config.toml
num_hidden_layers = 15
hidden_size = 448
num_attention_heads = 7
num_key_value_heads = 7
head_dim = 64
intermediate_size = 896
vocab_size = 32000
hidden_act = "swiglu"
norm = "rmsnorm"
norm_place = "pre"
norm_eps = 1e-05
positions = "rope"
rope_theta = 10000.0
rope_fraction = 1.0
qk_norm = false
attn_scale = 0.125
bias = "none"
tie_word_embeddings = false
parallel_block = false
init = "normal"
init_std_qkv = 0.0198
init_std_o = 0.0
init_std_up = 0.0198
init_std_down = 0.0
optimizer = "muon_variant"
learning_rate = 0.0022
lr_mult_o = 2.0
lr_head = 0.0102
warmup_steps = 200
schedule = "wsd"
decay_fraction = 0.467
decay_shape = "linear"
final_lr_fraction = 0.1
batch_tokens = 131072
max_seq_len = 1024
doc_mask = true
train_tokens = 483500000
max_steps = 3689
dataset = "wikipedia_en"
MLP neurons of a small language model. Each row is named by its layer, matrix (gate and up: input weights) and neuron, and shows model dimensions 165-260. Each number is 500 + 25 x the weight over its row's rms, rounded and kept within 0 to 999. Numbers have three digits each. A neuron's up and down rows have the sign that makes its largest values positive.
A block is one neuron, or neurons of one layer that tend to fire together. After each block is what it responds to, as a language model described it from the Wikipedia text at the highest values.

L8.gate14:495531527472490523533473475482525536502502447495565558549464520489498517507491538480495474489519479526530505517472508494479441506478528525479477504429453481515464482500513513483523543487505509481494542495497510510534479477534515533547511516510490509524493506476446506476527516469515501539
L8.up14:523521493513557507522521482499504496491477492495501501540511520474538497436522515485486448479513503537505522494441530516480490490475471496482493505463525510515532495464505464488497512534492506486487471490522497478483502498427526527512509483493523490504499525506473497496516494472498485525
L8.gate114:507476528480510502467511541465514529495489532483515520509512579530489522513509475534444501514525507479474495525501491455500512497516533477513502542490487522489472486474473476545507517487516512497504451475511528475478533483548507525470527485541496480511501433482538522520499520500510497489
L8.up114:502472506494493489469492522471502519486484503489510531500519532549517512520506475528453515526513515489479473495504482468490523506536548499544524566472491512493474479471458503522504503477532522507495472474528519488482525462504541519484547508552516460533519463491508504524499524477521497493
L8.gate177:453533481494528526458512515509484509461507516438542492492519496495499474485495481533455487488482524477491506471480527453445477494473520496491496500470454504481576507474504489505491497478497468550457518480499495493499537451469496529503499535472466541496506481502540486523493486520538501526
L8.up177:468478505555505473495556505478504507479464508504502510499525504488509509552496472537516498513494491523532491506452545527496492533499501489512453492484557514479492551497481494516505502494462502515485519524506488506479510479540546518473470507495497505480470460458474516506521523504506502502
L8.gate179:509507447510497486509549496510484539509498476530571492518500539571533531487473504482461528527512475552466495547486495502522509500554496463483455506448506557507501504505480500488476515519485482501461442496518510469478535452466506556474509497512469465530514474518447508506500501493518518539
L8.up179:514515529485521500508509477518476502499533498500543478487484526448503514495549507525471550526490488491500503517483500502475550487485497500505497461498509517503474528450490476538459520524501474478510505474523542529445484487501491583484466489503497474512524489488488504498529538450509493519
L8.gate298:470488454491502523448523480483470516480430502524512515486498511475489522493511486511467469482510527476536503496502528470487472476496551570478474510511514489510508548479492493486515497476495483472436452513506477498529472535477521514532488539499481483543498530524506497469531485488506513519
L8.up298:475532512518513517495522531510512488493483484475505510486500572475476510506567471478480502471450537507483552503513489495474511462512536457547485487501498501529494522468504525494533538506516489509470532488539518510467502503530526508480476487464517453505529469516494561502530499507484526491
L8.gate576:501504526495501514528499530528459540522507486503544508544546552481488468516502465501466494512499505499506467530522478486499516484493507519532512530490517503514512500566502484524531523509484506521516519497504509522528502482452502553498498499499457476523479543457523497509506524502508489512
L8.up576:467501535473549529528500509523526521535535525514488511517518531480548472490529476519525524545513492486505472471474490524510507501504526514479525525487489519486466500460517485541490520465467481523467517473504468476485528470464548531485505544500487481485465498490484551536500486481546486483
L8.gate805:469516501489487478497520500505524497492476491502532523482492474476510552474473453468479486511486511468468504493526472505464451537520567469493523509519477556457508481465526516517531498464472490483449485523484495513494468494488602515502478528507497509537454526531533464489476498527507505542
L8.up805:450498492540478511489553507480482511467526507534550480515484521533455466543481540498486568484483523549483510427484480462491520506553518493503526447541486516524501504509492516494489492488549490476481459520490527527484530498487499517583499523497521470526506472479499504481541465489498511509
L8.gate876:489512513487483443475509501485507505504535443539500510504489537502478481560483539503478495522478522518491520533511497477528524533502529490500488508520503553475501479467472507520469501538471505527507491475485501517512493540464476528505517518498506477536488508494498474507545478445501482492
L8.up876:476471508466509481514561497489541512496503492454502540473488506527526495500486519520484457510518507505464507473460511505450571511558542484523493469491428485490504461439448474518488464504516495526504446487550521522528488489542502521494490505520479490499461510487514465535510517506526485519
Description: Closing == or === marks of Wikipedia section headings (History, Personal life, Career statistics), and newlines right after a paragraph's last sentence.

L3.gate573:493474475481524508492544523496507490530495478492473473506475516497515474495541500527484552481495547533472503536478503519527467499508520462514499487502517461537489476459496518534509522497501469485548501522509523538522492519482523548494480512487502481502470545478529520498537492475486512467
L3.up573:518499475542545525536471492495514468500480463497464515513479535487501493519541467462515479537488511479525536494508500511485451482529504491532487516440486493510517502441510513480478521556517502523491494479541511527525475441513497543514427540525501487534530514556516491491535459500499495464
Description: Newline right after a "= Title =" article heading, plus closing "==" of section headers and "|---|" table separator rows; occasionally "General".

L8.gate21:495485494501470501485526452473483516545502519488485462459516463484516496463467506504534528523548486534523528513484477502483484524499572498535481477481503510502545487520525490480455447509498496504490457527494499510470548483486533513548517537504518510534524501450455478473515492505489487483
L8.up21:563491518441497517478477512513470487513503507476505435501505504511497439458490423536506463495505522493517469528486498507510481515515501532544460479520527478520478491508477497511482496480534491504537470526493469477486509488485544446520484498489509511499488502471562484528530527550500514530
L8.gate136:508492529504530488490544505530489481518526554495510470469499498503495515507511457508494525502503499535486507555478509518480509490517460489507446469487448520475497504477536502516449484505525552495529509543478524494472524513476533508553476466528494503506508484512482523491543521489541551462
L8.up136:520533516511512502473452471501516487525481483474489506510507512490520517498521478526484505497491524499493515492499475525513504498471502492513439514501512483513489463529507488505497495491490476526493470527495473506506556487493484461473481476509506506477498496565481493418523501531510511516
L8.gate148:547497531514536457489533485477501477498486519510484483491511498468483520543499506470462461516547528472557482512509493514477472464508568493482522510488452509502511539454522519525497524475507486516496469476501474526460536536531524478464512485459492488535489502494489506496522487480502519479
L8.up148:502509494505465460462463480511476493562522496527468508524539468457472486496468484530523488500513531514478503491479483489456526514534500487486478489444469486506549506487517488521496496430509479472540519541522493477485540508519591491500529486517494518518462479454524516503512517513499483456
L8.gate202:475524481502516472500462517499532482491455493502463493523511489522472486493463538489505511522528532509510509503487497520471469541541606450497451517485510486538545501503481508536482432464485514463523499474487528493466521468516492494538502527504509482534500503470550483500501471511501540493
L8.up202:507527503533484522469512500542511512482438518470495487515438517550488510485491462484530519536487504536539462527490488522508428487512509538474457509503528514568503534483499496496484471506493528475525506518484504445516478526511493511519504547455512464482492493540478510493496501442518510511
L8.gate601:537509527491473483473526526473494544491489505537517517506504494515526511490482499488504511527558548509515525480469480500473490496512560503524472517489490517526502516545544514511537496513483495522484513528506564577430499491472502480531520518554507493473539448464484495473541488505516498493
L8.up601:478479492541485453477511525499487497513477478463480504543514500519493491482518493454499473505486525534489476479461509505532498502519529496527482494476493495523514495533481487477534527512507524475529494519519535481478492493480516491496500481527460499482492505538490535514518541525466529525
L8.gate635:539516517485488498518523458450471541535493478500501492477496515550536497503486440501526513524457495506530470504460498486444516516527540478464472517515462484513520522522519504476483462450558484531501496482537509485505477500487493492459527502515499492515507456470485497472540547563465503507
L8.up635:498523527501500449488543499499463509517499485492448556500478436501485508510480509513528515548473523488517502531467541514444450531529527503523436475500458502500489504466488532502511503505506511551522576518508476473502499474500495489484516553520514494526528484506477475515507505495514522525
L8.gate661:555483506518494497507516505524491503453477521509504515463497541493514512505503486492491567522504492499459509499495485469485481530527524468533481506536483513531555467457527526527469461517509529507535485458482508499488547462572485517525500483474474467497527528465517489439512520497539527516
L8.up661:491486461472497492542514482531505534482491522508456516477504423501494514481497461474519518516510508513501549533498489480507553502487535511498507484491448507529483493504505519486511448490505464519473518529508463489483506529541487473501479518528509502471468500502495489504534465495471477502
L8.gate894:493512489455515487465501483526532516505462515495510461455535494499492503500503496471485541532543523529502506483520509530481508526506531492496450539488492501531537552471496553523498430511488498496539516515538490502478510532531477488535513481499473462484464504529473466467507519512508494513
L8.up894:514530527529506488505535490480487530475497497482473490536527547456471528463472479478538549484428509480472521523521460468489514527476516496518455527478496489501497500471481491515487495530517480475546507533442495485517549513488505488551507492487476481499528478526518521457538473522491581527
Description: Main verb stems or final verb pieces right after to, for, in, by, such as, usually before an object, e.g. comprehend, managing, remedy, track.

L3.gate106:503479476512518493467532494513454486511507464509527478488486480509505486485499515453499506489499489494495477504505470517413494514499483520475509526483521462536533465542462466495489432496524511535497531480491483561515527473515501540540499473502529486534479504554501498504494504480562524532
L3.up106:533507497469492497488499516490514514523530544484484515520471496537499512470521500488465479494487484500542525521491490492505510495503433505501530489469549484509542517510440509470474486497528537555471515477518491521535534506514492486512488467485521508507504497540492488479475475446531493544
Description: Starts of personal names (often given-name fragments like Cristian, Tom, Andre) in lists, tables and bios, plus "born" opening biography facts.

L2.gate322:503497490510505503472465472507432518493522459548456502511534496502542537509484488456455507504518487494518507529498502495516452471464491496488485497491506518509500495512517505574499482494491505470527498530515496497446499514486521477465527470508477533506486514514552506520505496525448493478
L2.up322:494488500487522493465485470493471488501505440493479491512525485496521554485478486465461520485580474488516517481482469502517481477495518503508475501497486501499502510517525499573500501492511502468505493529497507525487472512491505501473526481512474510499485504516547499557497484523469497489
L2.gate436:526485503546530500463480537575507514489500523524479533520470444543472497492502477501540565526498491472482532510430515497515498482493472469507492465509517500522489489500532486472451508495455495474501509446502515476510532483500548463478479529483491475496480460513476525444494515499488477494
L2.up436:491529526537499503498453504614473515507481490501462476496447438541471496486512498514514506484508504471469532552473518498480483499495487519510470512513557488573485491530480514487471504484480481544518536488513459510529504511497538531502507460469525479494462487524496499481506542436487498503
L2.gate493:463504526505554506501479509568519530516491475523495462487493468488475479518511493529483522510553489470536514472500495511492513483519484469492512478504478504506509508539496519518536480458483496545461489496508503537501525514508498496487471477485486456498536518530457535515531507465477471482
L2.up493:503471489513482479516473508491469486495500491529491434532540486522542517456539508507528468496518486519517518484514487513498507488458484525518534528488486519471502513517509516406485501501451517512504520455527499533499515488470494491519508474465542483462497497441526474480525496499514527499
L2.gate685:588456513541505491486518518494515507505522523499523508487522541520513475511517497500527512509514466476457489473531520509563478503490491520476535479472491511548514452451535548496493489487514533487490495484466480482518471486532518514502480464497490495472467488500455493473492486531500444542
L2.up685:470502471491486459521468491506484490575506489517487501483485473499510539466472532487495495493513496534531482526480495507468451534437509453499503481483506467518524520508485480499542496520474526531530480503505504493495501476484497512465490451475543462460554522575481548513458534481499489487
L2.gate728:529476496517545519475517508483480503473460499473487499525534486544514503488519500510472469462500476479466513515500515504492468502456454530463538486491518556521489472452543486483459449488498500498507509492511515515489492502489463475514509472475543519501496531518504524549506494508513485492
L2.up728:498475495530558468470504512497528505519486546484500471513524514544485559522472522510517498519513527466516508537494491491467517504518490524509540464509426503486478527485534478523492487472548537523530540489506557502502486473513512529492492499502470526510494465538508501473525539498470490423
L2.gate774:557507511495497468508469482461506514496521507499476483456498502500507446499522452508484538499538538506495524479509459544419485468483521467501534471510539518508498509513547467462514467461497493512494516535492518471463495547428551462501507494496506534475442503528475460498518534473513491487
L2.up774:526503505488496469497481467438526525539522494467452521465497456525475468491497456503516539509530523511494509461480486549465516501484528432492513512504512502499470531538525478454524478484478537502499499464492497504478496490478520487516481500497513505499473507509497518503517497506489499497
L2.gate829:548509507511506476427491459480489527491481493479479480490506475510508560497471483502497491476510528519493505466489495484490467493462531477482502500481546503520480509527495495471517502496486498532514526479485517530526445482496500484479498499502511531513456459522483540535506529515502519506
L2.up829:512510503501527441490517475519495517496487507496450489502541515533496516500535499501511477441505520547491480460507496533514481516437531468475513488526500525529522490510499517511488512504495519555529518486518509527496479518522502498519509526481494504504481548590477523543491530475497493543
L2.gate841:497504486506481503457520466509511506498467530496507524507516507522515510536503476476482552481503508512529472511501510499453494452486518519483515477510483503509518482512492512512517528490501520508472478506473514525547516532542500488476492486479508488518462509526502529516500479519477458522
L2.up841:483490492511518499405499485517496515462492514492515495508544472519516476506458479460495536490526463535543503474491536501459464484493472493520460497458489501497522480500507562527477503502505557491528470492482514517541493462523529535472452469508497507512482515558503502528547507516468484544
Description: Nouns naming an action or process, mostly right after "the" and often followed by "of", such as migration, discovery, evacuation, nomination.

L8.gate107:490449487491472505451506498501529538501494519507529518537510493522512505491465524521503480516505487549541493517472505538486472486465502549485508494472551502539496478500461504493527484467515496521503530519458501509499502502505519506468481501466516513536524529520501493486483516492540467510
L8.up107:519465538446517508471502492498482467482514490476533544536485512519523488450454536499446526510516492543515522463496507515474507499520477525490514498463509525500463482516477493497508442503456475504522495535484510460524522520469528499461535480505510520511535566547486527493467496518534497496
L8.gate109:511492466476511493483513480530502508497476483502514443500473477509487492494517486508479480494488486536475513505507508513485517578471486482504535493485479497506461534540513544515468496471501505501450488505497528511540530522518505505489512493495468486533453494501512537485522540515491492531
L8.up109:512492504465469515482459498467484464503498471546509529482544476517479473498461473495487466492481484543485480499512505459493508495468481514550519500471512543561509499542493490515517507517497528523554519470481506496506485516525487473507503501510528478538510492468437528492494537525526482460
L8.gate120:512468509489498500509508509447490502498454499497463532542475474505536503458517462513479495511534518491505505520483537528487506471534493484462521543508500517549504535477531519560479495478501498483454549541518517537487520511504500480473497503482497512531491464508501532515476551535519464492
L8.up120:493523492528502499465536518510495508509503486519532541475496502521481512458515519535480531459540513527483472535509552517519496489528492504506459529480493513494504492515528505522480508442475503499488469524505499523502524476504486481516484500487514543476543504459484537473507493501578467469
L8.gate143:494502511516488528511499550478477526532475493508518487517538525522563456459526503535516474512498551502543479513528490540531478471524517475513517498484505476476531499496507528528540502514498465512525497487522511556510474495511505511500510451477543493558502491488518437532512496514520498473
L8.up143:497513473511514496480471512468543518469498482493501520529441506547536522470530516499477431461451483551485531530507499500492446497510484489505477490503454446517508479496453511541513495505509493470541477505512514513515510524521539496479451474463551521525479534480506462505492495559504502482
L8.gate236:467505483515532497496505478508490523497497512496500503488511465516571519473504564487512494478513457503503478495479481542480502518490518503486480507504524517478510475504503538506513514471538491505487476527506486462486510496478464503525542509462514499501533497512516494475511494491531440463
L8.up236:483469512509511538494506535477521510461540464486460508481481491472474498471465499479526510555454519518499492526522445506534486502524508518561489524464490483490524487516476494472495486540462486518491501505507550522487463479459530508511504437450510501481532540522493488518473523508550476503
L8.gate655:502510510479481498511464467459529494533479505524507499551507497531484482498493534500488468480496494490525492519505470477520495527479514508519483537480539542482500482554521480547525473477516470492477487479487495503517504509510537487496484511498505553529486510503478504477550559525528515546
L8.up655:524486506492474505513486470474510493490462448545491500453427463521478495532542494530516500477478500501537525476525537488513522505469543478492530463513497563530497455537547518574503467525485525483519523482516485511530464521505480478474506515481505481496472454489543503464555504548503475489
L8.gate679:505507486496474491517515521537458508529469510529488534516485504505513463490476472481514522485521498507497494501475531488524495501510484511489518538463527467497475517480494521474509551453494494516490486528435505503487535488485501525520473530521492528529482542507492538470465491505496437541
L8.up679:512486489488473507486527487511448517502490495540533472531495518517520539490539497514464505513520467516576455493493524517484489523468508484449514481490480495512472496481496473467472503517524509529485491545500559531497470485492491548508474461486524523509518518496512506500511539464495516552
L8.gate822:516491492481498491462503501503492486465474480501553474495490501548490517508530509460452470431506514506506482531495484513450499502517517514513514518521499537500545502461459501503526510503486489502500526489534496555480518494518506519493490490480491503485550518505494432415533481498497480534
L8.up822:515426459543525509465459529517489526461521490519507410480462507532495522478512507527509532479484499452484493508494484501511497511537544570520481483491502494499507519498495498483488453483480518502477511515480524547490483550499492476540470492485511476533484532512497534467447485543471456470
Description: Words that come right before a date or year in biographical and historical prose, mainly in or on after launched, founded or opened, and born in lead parentheses.

L3.gate673:518467487496498443459490490429513525523511497463463492485509474471506488472475474493514554484557513505515529470518461520507485515521526450476508493478507540520439541546533461490493494493450516513499501512490491488462485535447511516503492491465513509529500501501473500495488506497453508491
L3.up673:522505502487506460480510443459489498490527484456482472493463505477537497530528525467491546472520493509492498460525432529506530526540561494523530459512502528487462500525504480499483491490520542505521491495505508495495471486466522507459503491472529523502482513486493512486481502459484509505
Description: Gerunds and other action or process nouns (-ing, -tion) used as nouns, often opening a sentence or clause, e.g. Learning, Construction, writing.

L2.gate17:499517473455506504538510488439503481514507494459501488523486501496492496518503476515504463507507505470479511478483515511494491476524496507507486448462521529560463515503496478497478535445474553500488446525452408478479510505481516494484541445497523494487507529494497479552516514504509507550
L2.up17:491494477485507486522525492481551472529503454474430469550502497472487482495481511438507537475508537463469447502495524482493451445513430497506474533480499510518451519524483484512493538543499549486495481479477476462512466495497511485537501458497500507515521501489499469615477525512494474510
L2.gate71:511489473506512508511517500510545485494470489536504523533507463527510458461464533516543480445504471518514508499502506518511468497489507558477519520430508500480474502511447493484468470518490489508491473522484534491491491461521513484496497487522466518497477521485486521515504533496485496507
L2.up71:482481481504504507478496504516538501532448513544522537485528475497489492523502499505499502560541477498461442509485543488484504532496485489515501456524507579492491524519450507493505409522498519490471510470501499488534487467520457515504489526549482491505500522487543525519524496512526489499
L2.gate216:526480491507487471519472466548490495472533476519503489522524489522522514518499499515462500462483526528510533487490525502507460552474499502503495486481489479547478468496512489493504479502470534497495492506525538466469491501518521474464464494467502518470524502530472491479488493502505506498
L2.up216:502516484531483442487476468472488490469490496497537460513570499535472499533501509507511475480514494551480480480486547497472504511471505546439524486470496453540476469524498499480502501530514520512476522523542503494536474476519499530534513500489471493521507521517523504492490506481497536519
L2.gate274:509507492522520485506531490508522505509494479495493494529511494501462506496447506525537510480461494504505472525452512515532499522543481509472477486455494464494496477526504549482512477495465501479464502510454435496494448527483491481540529483527496459491529503479517453553473495491499436528
L2.up274:515499470497491530528476500483477493514523471484505523510501497496518474499506504489489496481534513513492462462462480485490473505517513444546523507484488514526477464494476486482475511493518513495520477528465450469475449498476479522514499448477532481452500557502503470511540500513503549485
L2.gate591:445437461550509516517480508480483492491499535521476508469549479530509474505480555446520504473563467516507505532438498465465499465529474515498519480488562534525498451473506533500495517455506561520475491511482521511533512509498516467517522435507494527472496547516490559539494550466501480488
L2.up591:467498455514481560529502509503512470484499535540496543498492469479469508468507481470545493474526507497536519489468505494511472487525478492496498484537492542525529479498491509518482481447481487535507504492513478557515529496521532466466481472493527502487496525473489501496478513503549485507
L2.gate662:464471465498567493500512491481485482500485544488497510512524491545545447516504492493478499468489482507493502513499513497480493514532509457489486517468512512532466462467504481554473478494452506477534501531496522490508541520518507483467478459511527522507509530422519511492502529429501495504
L2.up662:456514497532514508488499509493510476498436547499504527491500472451485503537516517445486495487559477502508519531495507475484509489488465487500502549477505504512509463511479463504496520491481480489485498498495574496506553515527505506467517499495547505503518490476537530443507515508489502504
L2.gate678:528525486477456534521471526531497520469481517509487515520474476507480506464505539512477520475480565533502513517468499510496468455528505498500498502489532544493539466514484490510514430492507415464488496520527489494491507516506506477488489529527484501493510500480548489504537539488519514525
L2.up678:509477509470476462527527550501526483557433487518479564507491532529533492468517522498519535493489520483468495496497503566506502514500488484549478509485503523477510549475527513492500533512526463506516491497484512506508479520504507531532495497510506510510501524474552546503520477519519529462
L2.gate680:499491500506494489536470494509471489440482498506522491511489511485493495460474494529460484514510503507479482484459515518508488468492531526508528503484483537562538491495501511461483476509509498519497482466483505509488531508520519531521511471468488497476474483485502492501496476487484484497
L2.up680:505540476462515539523514483479511520475520528488518505551486518494520505529490505509483505438520526507555472526478546544496533509517424483503523478459513474521488501483543488507470502483494474492520464495442509485505485523510543449474535528473466549494551477527509541487517460514488450563
Description: Mostly "born" in biography openings (was born in, (born 1989), Soviet-born), plus day numbers in dates like "January 9," and "and" ending comma lists.

L2.gate101:471494505536457525508495510527484500478452493465505504504498530490498506482509471497458496500506525470516474494474476498501478494471552520529470496504456494477504471502533522484484497538505506500453420482529534480502530516493505499504510463526515465572505466527533525506517491522514528515
L2.up101:483503508513491498502496495518512511504466484514507487507513477496501496486463480519485509476506513506443517502485527477481493481466547509537477482508517516496501473496547490494466507530471530497495464427526515509507541494497497531467492502523481440585542472546530523512500473505512500491
L2.gate104:505533494536507480482491502477493463501508452488495471465511489527527488547511524568486489536452499550501501523488475509560507494494504497509513530482526532529529452504500507515518507523532485522485537530500479512481485511492433527497501520452505507494490521527509499552515483510454502458
L2.up104:516499471511487517508447495517463481479522468485480541509514477443532483451439518543502522494491508519489520491465532521486495497512512529465497490473506496475532506509472545506464485536456476501513488448502482481478559474517526517523496502499544507506541499511505517488498491485513528542
L2.gate235:493525485505504503519481493450456497527522542520473542464533503531479510493524504474477520480465523489493519547527574489509471439482487510481490567473509513472499504460535507502529538541490510512509517511476519498571476463523557521456515505539456528510524499540466464439508493465456505471
L2.up235:521503500505476528497525497509524538483518515530519485520484471473509432482496558466516482525518530484544511498492506512463495510488545512512488548511486493528483483495513489529521500541510484492542454511536485518508509488475513548490488486509447468511511496505466477501523481509511528500
L2.gate395:522516504545511482510504523493474519443486475519513477526505511504503501512496487514520513509477504538479543528491480503534510441518500471428503544484544483519483500497482537471432499497517448505504486508482482514489511466510498503528506523506529503523475452519474515467496509485512525500
L2.up395:484522467495515431480516479494505473479493487447532452512502507519506474508528521541527493494494486492531509493497457504510493542527519546498544517512541466501492493517501515505466529496510512487540508501506468508484520509491500498504500500488525488557498478473485533517491495498454464535
L2.gate396:484551481507499536529482491501504508504483535458550490521495499460480554474478469521501526488476521488501536523495490497484496490467538494515474500527480528493499471479518491525522498506499446501480531479572524513499523531526558505502491490490504478522491500524504475490518501488516451529
L2.up396:524484478475460508545505499491518477491486519508534524484520505495465518504495506485505492486462466494518502563516484498495516521485491498511463521493469486484501491516484535478509530527467479519491495507544490567518489511497530528514486542506483508593527499550489513513515494518511539519
L2.gate570:497490462525502482521477503553481533496461472528472535496468542522491493540464512533494511502445482470463540521513544467456491491459524456544465507505504507491481465502516508504516519519447520531454531475451479507568503479524542508477541528526484502494432536540470523475516502506463485528
L2.up570:526516488523482501518448509517465496483545506526530546502480509483488506526535540459527525479506505491478522532517504499530430472513491487517513510519502509514499506454514480471521497516509517495529535536469469498478501491486497517480470499478466501543544442478485522464515504495500504492
L2.gate590:511506495470469531489504498489523507469464476542443467479487507512483523535495502462506475499522519505503524527532444534513513536459547514547522479471517468511510480536481502535496426458549479461492476500541496498523516525489491564517501527490467491499453502522519455530508487506519513479
L2.up590:508545526522452494508470491516494544491483507457507505507503499511492499444495470507460478502518509471477524538491513484481473488496484504473495556506506504509442503480500514526505496510507497507488519514496501494533543504474550464492460478511493514495518452480508524476486522469492500519
L2.gate776:505517515524455493482477486517461485463483531476544505481489487495506545495481505493501491497494522522501501560496468486487502475472523494496510502519474487553498482504480516477505461487519490508491461471536537531576515488541496512488504522521491475519482492533509496500477511516555511520
L2.up776:508509498502460484505454504541487498478485533498509511470502486509474521434491477497503474526510540487529551517480525483461486480462521484535512522538518507495500476514526537475501516528514472495458442483503551528568514501540453533470485524473475518500499500510506460494509486504514524500
Description: Closing == of Wikipedia section headings such as ==History==, ==Biography==, ==Early life==, plus line breaks ending paragraphs and list-item dashes.